python train.py --hidden_size=576 --head_dim=64 --intermediate_size=1536 --vocab_size=12477 --norm_eps=1e-05 --bias="none" --init_std_up=0.0242 --learning_rate=0.00083 --beta1=0.9 --lr_head=0.00807 --warmup_steps=329 --decay_fraction=1.0 --doc_mask=true --train_tokens=1078000000 --dataset="wikipedia_en"
MLP neurons of a small language model. Each row is named by its layer, matrix (gate and up: input weights) and neuron, and shows model dimensions 400-495. Each number is 200 + 20 x the weight over its row's rms, rounded and kept within 0 to 999. A neuron's up and down rows have the sign that makes its largest values positive.
A block is one neuron, or neurons of one layer that tend to fire together. After each block is what it responds to, as a language model described it from the Wikipedia text at the highest values.

L5.gate205,221,188,213,199,184,176,193,186,237,196,199,175,200,184,190,205,195,182,194,189,207,190,155,186,202,185,202,214,176,198,201,193,195,207,193,257,166,186,174,213,183,204,186,171,204,200,177,199,190,227,190,188,203,225,147,207,200,187,184,205,183,205,217,180,233,201,216,193,199,222,224,217,200,195,175,198,246,190,184,197,205,213,213,233,208,174,216,211,201,230,219,212,209,188,205,193
L5.up205,229,189,198,149,217,159,201,211,171,205,196,188,189,212,193,206,220,173,221,184,201,193,201,204,229,218,201,204,203,224,174,169,188,200,234,182,221,261,216,187,204,162,205,208,184,211,198,165,195,209,198,198,234,225,210,204,227,182,240,195,227,223,184,182,183,159,234,199,220,199,185,224,180,201,215,186,221,208,176,201,193,204,174,202,245,175,204,209,201,214,170,190,190,191,178,225
L5.gate520,208,198,193,209,188,198,193,210,232,203,198,178,194,173,201,189,199,202,173,184,192,172,211,231,166,228,218,200,208,201,207,208,185,216,220,197,214,222,221,187,152,192,214,187,208,208,210,184,227,206,254,194,218,225,162,180,188,215,197,191,226,187,186,217,208,221,233,212,221,219,199,174,235,191,205,199,213,203,218,159,189,198,200,178,200,224,238,213,175,190,220,172,221,206,173,231
L5.up520,221,219,216,225,179,171,216,233,215,220,167,189,201,201,187,226,199,226,193,191,186,168,183,252,185,250,222,206,209,178,185,170,177,192,225,191,177,180,192,213,156,189,194,204,192,233,171,170,206,204,202,154,217,208,201,167,230,202,202,160,178,186,200,181,189,212,204,234,195,239,196,224,161,220,206,215,208,220,195,199,180,189,203,180,230,226,226,212,215,218,240,221,207,229,186,241
L5.gate608,205,154,205,198,184,214,250,199,178,205,184,191,183,190,198,205,204,188,203,177,221,166,183,195,181,205,210,206,183,211,192,187,195,216,229,198,215,213,184,189,203,151,224,176,185,194,174,208,230,229,200,195,186,226,183,206,182,172,193,203,215,193,184,185,201,134,224,174,195,228,182,197,221,218,213,171,220,218,230,224,187,173,177,215,224,198,226,206,202,186,196,232,175,213,192,218
L5.up608,180,201,215,188,198,224,212,218,188,228,191,205,197,230,193,178,169,238,187,212,218,240,209,212,203,211,243,244,201,213,189,192,149,181,183,229,161,206,197,212,230,178,228,177,200,233,188,166,208,212,223,193,204,208,199,178,223,204,202,213,192,177,185,215,188,217,186,192,204,203,217,194,209,199,174,196,196,238,173,206,172,212,182,212,245,195,225,199,210,210,210,175,240,185,234,176
L5.gate733,179,147,250,195,176,224,201,189,215,193,159,253,199,190,166,211,213,225,176,194,169,213,220,203,223,231,174,204,194,146,204,207,184,152,207,200,197,203,173,226,180,196,222,204,221,163,172,204,206,187,202,193,228,257,201,186,184,218,198,218,187,211,202,189,199,187,178,209,223,185,188,196,252,185,243,206,185,191,191,181,189,214,225,215,210,231,182,203,176,210,230,204,202,209,182,228
L5.up733,186,188,160,219,213,141,181,218,193,210,199,213,190,176,209,180,166,190,231,206,212,202,215,208,203,216,249,217,196,231,210,197,208,211,220,212,177,198,180,204,211,212,155,199,239,204,186,186,192,214,209,186,172,171,206,217,231,159,220,221,218,207,234,199,184,182,191,203,168,180,246,202,171,185,193,201,161,181,218,225,193,235,177,215,204,175,207,213,198,167,172,178,231,227,168,192
L5.gate815,200,178,208,201,163,199,165,215,171,188,183,224,188,211,190,213,184,186,191,211,204,176,202,225,226,210,206,230,166,167,209,209,216,199,208,189,201,212,175,243,191,174,217,208,216,177,200,204,190,223,231,211,181,191,228,174,192,235,212,224,207,228,217,211,237,230,202,184,227,213,193,210,215,212,208,230,192,211,195,189,217,219,215,254,171,203,211,214,211,198,219,188,209,182,189,231
L5.up815,215,208,183,233,184,206,173,228,173,235,197,160,194,193,217,218,207,193,195,188,205,214,205,183,216,214,202,182,203,190,171,195,189,254,235,194,207,165,206,160,212,202,232,181,168,199,182,214,211,185,188,198,170,171,195,188,212,197,195,234,184,214,183,213,211,183,218,227,204,213,192,211,206,223,210,187,217,171,177,189,220,201,188,185,222,146,176,228,209,191,226,192,165,191,207,215
L5.gate1010,213,172,192,183,188,172,215,192,187,199,217,170,178,190,160,195,234,176,206,180,219,211,227,181,185,199,204,175,208,198,221,249,173,228,200,191,175,232,212,206,176,185,186,217,227,203,208,224,171,202,210,194,189,188,192,182,175,207,188,214,189,211,202,186,204,189,225,197,198,198,199,208,226,192,241,179,206,194,190,235,171,194,183,206,224,216,175,177,194,188,231,186,206,203,191,170
L5.up1010,194,197,215,207,224,136,186,228,198,212,199,236,207,234,190,180,224,182,208,213,180,174,193,169,186,204,192,182,179,213,211,211,196,214,209,190,181,245,147,220,224,173,248,186,185,171,186,248,187,179,192,229,236,234,195,176,167,154,209,213,221,186,202,189,164,208,196,205,188,202,192,205,186,214,206,193,182,218,184,213,182,202,211,209,172,208,183,176,205,206,196,164,190,208,189,173
L5.gate1050,201,224,200,183,194,204,229,200,216,176,181,206,228,190,192,191,183,213,198,171,173,173,219,216,206,216,228,233,225,222,169,245,206,207,196,183,201,225,209,180,139,193,200,197,211,212,192,182,189,215,220,192,236,205,207,196,212,221,184,244,192,226,200,170,222,199,212,198,214,176,192,198,223,176,216,244,197,224,206,189,176,167,165,173,187,226,217,199,189,164,200,144,194,235,200,211
L5.up1050,206,186,205,211,199,179,191,208,206,171,204,192,224,192,189,246,205,236,180,186,194,176,203,185,208,233,235,212,198,216,207,221,225,201,212,170,202,217,187,228,186,166,201,204,158,193,193,178,202,199,201,237,207,198,177,203,232,219,192,226,213,217,237,181,247,183,242,220,223,190,188,175,203,218,205,207,225,204,150,187,195,213,169,188,192,195,216,174,178,182,231,186,185,220,191,183
L5.gate1332,196,262,223,198,196,196,236,189,184,199,219,219,168,211,164,181,201,234,194,188,160,206,208,173,182,180,204,230,173,250,170,204,224,201,170,175,195,244,179,193,170,193,220,237,203,192,155,227,206,195,198,200,195,212,199,176,231,211,190,199,219,181,220,184,206,229,201,205,176,199,181,203,221,212,239,195,207,186,178,238,163,197,187,203,197,175,229,222,225,212,220,196,245,234,210,194
L5.up1332,197,197,250,198,199,190,207,215,241,180,226,235,204,221,204,208,193,234,180,198,210,221,180,187,205,220,224,222,218,222,194,202,206,200,219,196,185,224,202,199,205,203,228,203,185,215,192,203,184,205,194,202,202,236,189,224,209,196,196,198,185,201,180,224,198,227,185,207,201,185,239,219,205,208,224,171,190,172,201,168,176,187,200,185,212,232,183,173,211,157,223,201,194,217,174,189
Responds to: Sports team place names. Place-name tokens or their last word pieces naming a sports team or club in sports articles, e.g. Solihull, Leeds, Vancouver, Portsmouth, Oakland.

L7.gate153,205,188,168,166,206,192,204,175,200,186,212,218,179,235,195,224,209,218,182,174,202,198,206,201,216,183,179,211,178,254,197,243,189,224,187,194,205,242,222,223,186,177,204,210,199,172,222,168,227,220,189,203,182,230,202,214,211,169,203,182,192,187,209,201,220,220,163,191,199,222,183,197,184,179,200,199,240,178,198,208,207,187,173,202,214,189,180,210,176,202,190,216,214,213,237,179
L7.up153,182,203,224,188,200,188,214,176,192,212,201,162,167,230,208,228,208,187,188,195,229,232,222,204,205,162,174,239,194,239,226,191,216,180,195,164,200,203,188,245,218,201,197,194,220,192,194,227,183,171,193,246,167,197,209,229,213,199,165,213,206,219,218,205,232,166,227,168,223,206,215,196,199,164,200,182,224,197,217,221,188,196,194,187,198,202,188,187,206,200,166,181,196,209,169,227
L7.gate627,209,225,222,181,220,197,208,185,192,187,216,199,173,195,170,184,180,190,193,210,171,197,204,216,230,199,209,208,213,182,166,210,205,209,197,207,221,190,181,179,193,193,224,218,182,209,211,212,187,206,207,214,216,230,231,191,214,180,191,158,232,199,184,185,206,195,190,203,206,188,211,175,190,183,227,196,211,197,193,221,200,139,210,193,174,211,207,179,173,198,235,191,200,219,199,235
L7.up627,220,229,225,167,205,179,203,227,250,209,212,245,206,179,186,175,180,171,170,196,170,216,200,214,210,198,196,170,200,174,202,207,187,180,200,200,218,210,222,140,181,216,199,203,180,200,214,241,152,181,178,197,208,191,221,187,210,195,227,212,173,193,202,219,214,222,198,178,182,216,194,201,197,224,211,206,212,218,195,196,203,191,198,227,191,203,232,193,176,227,200,191,215,198,179,146
L7.gate877,195,211,169,214,223,171,216,181,189,210,214,199,182,188,172,228,203,170,234,191,190,208,211,201,201,175,170,216,202,207,210,197,225,205,232,216,191,226,186,199,179,183,213,198,199,185,154,156,240,193,201,182,251,182,187,199,185,174,163,207,207,213,206,148,217,226,200,188,202,185,206,190,206,208,202,188,233,191,214,237,212,183,166,189,183,218,218,202,201,184,207,179,197,198,236,233
L7.up877,216,195,203,182,201,222,217,193,230,205,208,187,206,182,189,214,221,195,223,167,180,195,212,222,181,190,210,195,202,161,191,221,228,226,184,196,193,222,182,174,169,224,200,212,174,180,223,224,206,207,186,199,182,211,201,187,236,180,177,209,202,205,203,187,224,213,151,198,189,183,185,182,207,252,172,216,183,209,219,178,203,233,184,218,186,211,201,227,223,193,205,186,170,200,192,211
L7.gate902,207,202,168,175,189,210,185,199,234,207,209,225,215,210,187,174,198,210,224,204,206,206,172,183,225,183,203,225,192,205,203,170,230,211,218,222,216,195,230,191,190,205,192,180,199,194,185,205,177,188,218,192,217,191,179,219,196,198,220,175,203,223,203,200,197,235,175,179,174,208,196,216,216,201,169,177,199,222,215,217,227,192,197,175,183,220,158,235,222,211,193,167,254,162,216,213
L7.up902,214,220,232,224,216,211,211,214,228,180,201,234,187,224,174,220,177,213,206,178,197,192,236,204,186,191,173,184,197,178,213,162,157,162,205,189,183,197,225,209,196,223,204,224,193,202,199,177,201,166,236,199,213,214,231,237,218,149,139,199,209,221,142,150,211,188,204,182,202,201,214,222,206,218,190,206,214,205,211,206,191,196,218,182,201,228,214,184,205,191,165,228,199,192,202,209
Responds to: Proper-name completion tokens. The word or word piece completing a multi-part proper name, especially sports teams (Torquay United, Scarborough, Mets), also places like Aosta Valley and foreign-name fragments.

L6.gate862,188,168,195,182,199,203,188,198,163,205,236,174,192,193,191,203,190,168,186,186,200,192,230,208,177,188,235,223,177,219,203,212,246,189,165,202,171,165,177,207,204,202,182,177,210,189,194,227,196,194,253,212,226,191,164,192,191,211,139,213,185,189,202,197,185,194,207,227,188,220,201,175,180,197,173,202,186,203,179,214,181,171,200,210,226,204,202,199,202,195,219,181,188,191,205,167
L6.up862,203,200,180,200,213,164,184,192,184,207,197,186,189,220,208,185,230,207,202,194,191,177,154,184,235,220,194,213,174,215,204,218,186,179,212,207,187,153,182,178,212,217,200,186,226,179,180,179,213,183,206,168,212,199,209,198,210,174,220,187,224,188,191,174,187,186,207,236,197,218,205,220,172,190,190,208,185,181,239,234,188,194,192,187,224,206,192,174,227,176,177,171,196,169,211,210
L6.gate1026,169,206,212,221,137,188,176,169,193,217,172,168,181,226,205,192,151,167,200,153,194,183,199,152,213,176,208,230,174,185,207,206,197,194,205,229,206,171,181,227,180,237,190,219,184,204,182,216,204,194,213,186,194,180,201,226,163,223,182,182,223,208,218,182,211,201,186,197,215,190,225,178,192,206,178,204,206,193,183,214,195,197,193,204,222,220,176,198,217,194,202,193,214,216,206,183
L6.up1026,197,178,181,198,169,209,214,217,191,202,198,188,200,169,179,184,192,187,231,162,185,162,172,203,208,188,202,209,247,207,213,195,243,209,186,202,194,169,198,204,185,221,225,231,204,208,201,209,201,211,219,154,183,212,202,199,196,228,215,195,206,227,200,209,207,193,199,222,195,161,219,202,230,226,183,173,233,193,220,201,201,186,164,188,231,217,191,194,192,168,189,187,186,204,189,204
Responds to: Boundaries after statements. Line breaks and sentence-ending spaces right after a completed sentence or table row, e.g. after "...victory." or "| 0 | 1 |"; also "home" in "home to".

L7.gate90,172,190,168,244,184,218,186,155,195,171,200,178,191,224,223,209,182,226,215,197,181,189,202,215,217,166,218,248,211,191,196,198,201,203,182,210,223,217,189,178,234,199,205,215,208,203,209,183,200,171,220,214,227,181,180,201,205,177,202,210,244,239,162,159,197,189,163,208,204,216,181,192,200,226,200,213,203,138,219,164,179,210,186,179,189,218,221,213,192,158,198,184,226,191,205,212
L7.up90,193,173,209,217,220,195,210,206,169,221,198,189,192,215,184,220,181,212,214,183,175,221,188,207,207,193,202,211,170,178,205,161,176,198,230,189,210,195,153,221,168,223,198,211,190,170,209,205,191,202,176,202,176,204,220,204,191,167,244,185,234,240,201,212,175,197,176,203,221,209,194,199,209,214,220,213,206,213,254,192,208,168,138,185,224,234,221,213,150,217,200,218,181,192,219,211
L7.gate693,208,162,217,212,178,197,191,177,218,162,195,187,220,201,218,180,173,175,185,210,161,199,197,175,201,218,200,175,189,194,224,182,213,187,193,208,193,209,219,177,194,220,184,193,220,217,175,234,181,199,208,207,188,219,179,238,182,223,183,229,200,199,215,183,244,175,164,198,165,197,170,175,208,209,232,233,171,189,188,196,189,188,212,169,199,187,206,177,218,199,167,207,202,180,210,186
L7.up693,204,193,179,175,211,207,186,198,212,191,172,220,203,221,199,220,183,189,189,192,170,181,189,183,203,228,181,232,203,219,210,201,177,196,170,200,197,219,169,218,227,165,175,205,210,181,216,189,221,188,191,204,187,208,200,227,161,208,209,170,193,202,203,158,206,195,225,223,189,223,200,192,190,193,207,219,207,194,192,195,171,187,224,204,195,197,211,210,192,209,171,220,190,188,211,192
L7.gate1105,178,204,194,251,209,233,190,217,200,166,165,212,214,226,191,175,192,177,193,154,196,193,202,169,222,221,200,187,179,196,214,244,218,196,205,236,203,194,217,153,216,179,230,189,222,203,204,154,210,221,215,185,198,189,187,194,198,195,177,192,183,198,178,188,206,223,204,213,168,206,208,204,206,183,141,216,211,211,231,193,192,124,218,182,201,204,200,230,222,176,202,219,155,220,192,191
L7.up1105,195,182,217,220,184,206,225,216,201,207,210,184,210,235,201,188,208,176,237,220,161,193,240,205,198,215,211,209,188,211,187,201,197,207,193,181,145,188,177,162,196,231,210,172,203,180,175,207,242,200,195,213,185,191,194,235,196,188,188,201,217,237,182,203,213,213,216,211,210,197,193,208,218,177,190,222,209,168,220,174,247,178,224,185,208,210,167,203,204,181,204,208,163,207,172,208
L7.gate1481,189,172,180,238,201,205,185,209,165,161,209,199,222,213,206,217,241,209,169,180,189,191,201,200,202,221,233,197,199,196,177,235,182,197,185,219,187,169,187,221,170,194,201,193,206,187,159,197,212,207,215,226,210,157,165,242,202,201,184,198,179,200,195,206,233,184,174,197,214,239,226,154,217,181,178,208,176,191,211,197,208,192,207,171,201,163,187,198,219,195,229,197,193,169,190,199
L7.up1481,196,208,204,209,182,216,171,243,196,197,163,240,221,226,237,177,162,216,214,161,187,160,227,195,214,196,197,243,204,211,176,242,211,218,212,246,178,211,173,240,209,171,175,193,248,192,188,196,216,187,165,216,169,180,187,199,204,235,174,220,176,198,183,195,226,193,194,216,204,216,233,234,198,218,208,183,204,202,249,180,217,197,219,166,204,219,221,196,210,196,195,182,190,186,206,186
Responds to: Section-break line breaks. Blank-line breaks ending a paragraph, table, or list right before a new section heading or block, e.g. ==History==, ==Certifications==, a table row.

L6.gate1329,206,181,211,169,182,211,182,175,207,192,166,184,233,196,214,194,200,202,211,193,160,164,203,191,223,199,221,239,203,200,227,244,198,181,183,208,197,209,209,191,184,193,202,193,225,187,192,200,200,204,190,241,206,210,195,219,166,209,209,222,219,184,195,230,201,188,190,191,196,228,205,190,192,180,199,211,215,179,165,239,170,194,212,212,241,209,197,205,167,221,203,167,167,215,219,205
L6.up1329,165,206,170,208,192,206,193,187,207,200,195,205,227,204,180,201,185,188,191,169,204,229,203,189,195,189,188,190,188,216,206,188,177,230,193,226,198,208,195,220,171,195,207,192,212,180,213,186,205,200,180,179,205,238,188,211,178,227,147,166,172,213,191,196,179,200,206,218,217,174,237,205,204,197,237,201,238,209,206,194,206,193,201,183,209,209,239,186,186,206,201,212,228,199,225,188
L6.gate1485,203,180,180,186,189,201,183,206,183,199,176,211,206,235,205,206,209,216,220,189,192,187,208,172,207,185,231,233,173,202,195,202,190,232,186,212,191,208,220,212,208,191,215,189,228,195,219,185,185,214,195,211,185,201,153,210,190,191,162,217,202,230,204,193,204,223,183,192,198,206,164,216,227,200,206,232,229,201,158,219,163,196,190,186,233,244,221,204,214,182,193,179,190,260,178,176
L6.up1485,224,192,166,193,175,191,194,200,172,244,158,186,220,222,169,182,217,174,201,189,194,215,209,212,181,169,210,207,195,179,234,183,204,201,218,177,191,202,235,207,209,236,184,197,213,224,192,165,200,177,201,177,176,216,192,200,180,177,199,217,171,192,198,228,214,238,205,195,225,192,186,194,224,231,205,218,237,220,210,169,195,187,212,201,223,189,220,195,243,198,220,192,168,229,207,196
Responds to: Place/club name endings. Final word-piece completing a place or football-club name, mostly in sports tables and squad lists (Doncast-er, Black-pool, Shang-hai); occasionally endings of other words (wat-ers, bund-led).

L5.gate123,210,215,208,200,156,229,233,234,194,219,179,220,185,176,263,191,223,225,184,173,221,207,183,212,208,185,213,211,195,222,174,208,199,170,245,209,205,184,195,192,171,192,224,200,203,190,219,197,234,216,200,211,182,186,171,230,160,212,191,211,182,179,202,211,177,187,176,181,216,228,202,175,243,216,190,204,206,184,186,185,193,178,220,190,163,186,208,194,193,157,178,203,232,214,204,231
L5.up123,192,179,220,206,191,240,224,232,206,225,183,249,210,217,215,206,178,233,187,203,181,173,184,221,215,209,195,192,245,216,179,206,209,136,241,197,190,197,209,205,164,173,171,203,171,213,209,168,224,188,193,181,192,210,190,214,148,202,186,186,174,197,221,229,188,196,205,206,188,214,196,198,201,194,176,241,207,203,193,198,238,171,229,181,210,233,216,192,237,189,208,204,257,213,181,183
L5.gate341,215,210,196,213,182,189,222,202,199,189,166,211,197,209,213,215,170,209,227,191,209,186,184,187,202,223,229,231,205,238,193,210,219,179,212,211,187,195,229,161,181,187,200,185,178,179,188,181,215,214,203,213,124,178,205,207,178,183,180,220,189,224,208,148,177,181,209,190,187,215,217,193,201,222,182,191,208,206,204,183,203,198,211,235,158,173,209,222,210,184,189,198,204,195,190,192
L5.up341,189,187,199,203,204,215,205,170,221,191,202,194,199,208,240,212,173,198,197,192,200,189,202,210,220,216,217,162,175,176,227,190,245,189,193,197,214,179,196,175,160,207,190,227,211,213,199,221,190,223,172,212,204,158,214,212,221,236,215,237,242,204,190,217,199,175,143,181,170,180,215,190,196,199,160,231,206,164,174,168,216,221,202,213,170,169,181,227,195,177,200,196,178,191,204,212
L5.gate510,206,190,233,228,187,183,199,188,223,189,207,173,208,212,179,192,188,188,228,210,202,186,220,209,206,210,206,158,213,195,191,195,241,195,177,229,171,148,212,171,169,206,193,174,218,170,191,194,176,203,187,184,199,194,172,197,214,196,205,181,177,185,161,173,190,197,204,190,177,195,202,222,212,225,194,187,191,213,200,180,205,176,209,161,171,252,237,228,200,221,218,243,199,222,184,198
L5.up510,194,192,210,207,222,189,203,207,244,182,213,187,222,209,179,156,209,225,218,218,204,190,171,188,237,190,238,186,202,174,222,214,214,241,175,216,178,200,188,199,204,209,206,228,221,230,159,195,207,175,226,177,186,181,220,224,180,221,219,218,194,171,215,184,192,168,191,202,207,211,217,147,188,214,182,209,191,206,179,199,210,202,185,200,192,214,213,206,218,177,189,201,207,201,219,185
L5.gate540,221,201,210,204,202,233,176,201,206,186,192,219,226,199,205,181,190,172,217,201,188,169,232,213,213,181,189,196,195,220,187,201,196,186,201,218,160,199,223,139,159,197,209,207,181,204,189,212,205,192,190,157,180,176,197,205,188,205,211,224,184,197,188,175,204,198,174,226,194,231,170,227,208,204,194,168,219,209,141,190,187,193,173,258,225,206,202,197,173,190,179,193,215,179,154,158
L5.up540,210,211,196,220,173,217,204,182,205,213,177,198,221,183,227,207,180,203,228,216,230,192,198,184,224,208,214,184,183,222,215,216,217,191,190,208,226,191,252,189,173,194,189,228,218,200,185,168,184,191,191,211,191,189,202,250,182,202,205,209,192,192,169,175,174,171,193,183,202,188,190,185,162,165,219,204,180,215,203,197,207,214,179,181,167,209,229,234,215,227,210,193,193,203,223,177
L5.gate604,198,219,219,171,217,183,197,167,230,164,166,171,227,192,222,202,183,177,163,197,242,197,175,192,205,212,165,201,190,210,212,186,197,147,228,231,212,170,191,212,176,205,217,211,193,151,197,219,198,211,188,217,182,180,192,230,183,177,206,216,210,221,180,178,199,165,220,192,218,233,221,202,227,203,192,227,205,189,209,194,195,193,160,195,184,202,224,219,212,234,199,183,207,188,203,188
L5.up604,222,199,180,226,238,197,208,214,240,205,189,221,180,207,214,196,241,204,243,198,194,211,210,172,212,216,183,194,214,241,231,185,195,206,228,161,182,233,207,189,215,163,201,155,212,182,199,207,200,207,144,172,179,181,172,219,201,198,197,202,199,168,200,209,218,211,183,204,178,209,178,188,187,165,201,169,205,215,173,183,184,219,201,203,180,212,219,223,212,190,184,235,189,186,171,231
L5.gate1265,196,195,210,197,215,193,212,213,224,163,190,200,226,194,192,201,194,204,192,212,213,198,204,236,221,215,214,169,198,191,204,216,232,194,207,223,227,214,216,203,191,205,183,223,231,191,220,232,167,231,207,210,220,211,170,199,207,194,201,193,191,204,209,172,183,207,209,187,191,176,175,207,160,208,179,226,214,187,180,193,171,190,203,223,187,184,251,232,203,192,183,170,228,217,216,163
L5.up1265,190,170,235,200,183,203,182,193,229,197,206,213,214,234,234,197,203,227,187,197,201,207,174,177,180,197,210,231,212,188,207,186,206,180,225,191,212,173,208,186,200,211,181,211,178,189,178,223,166,182,204,226,223,222,190,219,168,192,173,173,147,195,192,212,180,154,173,197,179,178,176,226,195,152,249,162,225,222,178,204,225,175,182,223,200,200,207,224,185,199,180,212,194,181,194,180
L5.gate1345,196,208,188,167,191,201,196,156,235,190,169,169,231,242,217,197,173,231,187,194,218,201,193,225,202,167,172,190,174,182,210,217,185,147,188,174,224,201,194,202,183,223,187,220,197,160,164,201,194,192,182,199,235,186,198,207,211,175,214,249,185,204,186,174,208,181,189,227,185,183,192,221,212,217,197,208,204,224,185,212,201,196,183,222,219,233,206,181,156,198,213,217,163,171,192,195
L5.up1345,219,201,185,208,202,196,213,252,209,204,200,202,219,189,223,184,155,203,221,227,208,169,216,158,210,179,202,226,209,161,186,240,177,222,180,189,228,205,220,196,165,200,222,206,183,209,184,178,217,214,177,230,209,206,202,197,208,222,180,204,220,209,171,205,206,147,205,206,180,200,206,186,205,164,155,219,229,201,199,223,192,153,203,201,213,194,189,198,162,176,187,207,179,211,234,222
L5.gate1349,183,201,192,168,186,197,195,165,164,214,186,204,187,222,204,187,166,168,198,189,200,164,167,183,207,177,202,194,175,217,241,216,180,225,176,182,188,193,176,211,137,195,197,163,197,185,152,190,207,209,193,212,214,223,169,229,198,171,221,216,206,202,246,169,222,223,201,181,194,181,175,189,217,243,197,183,207,198,180,228,184,180,187,199,237,182,223,208,200,175,196,216,222,197,200,202
L5.up1349,222,190,208,215,234,193,178,220,220,160,207,226,263,222,190,201,186,160,212,184,188,176,179,212,245,172,182,214,217,160,215,218,199,185,206,203,210,178,212,186,202,179,221,209,215,225,205,187,215,227,213,221,195,183,213,205,165,221,180,208,197,196,197,197,222,205,218,203,191,214,189,202,175,184,222,214,168,220,235,157,182,200,205,159,235,235,195,204,181,217,175,179,194,196,181,202
Responds to: End of section block. Blank-line breaks that end a table, list or paragraph just before a new == heading, e.g. after a table row's final |; also breaks between table rows.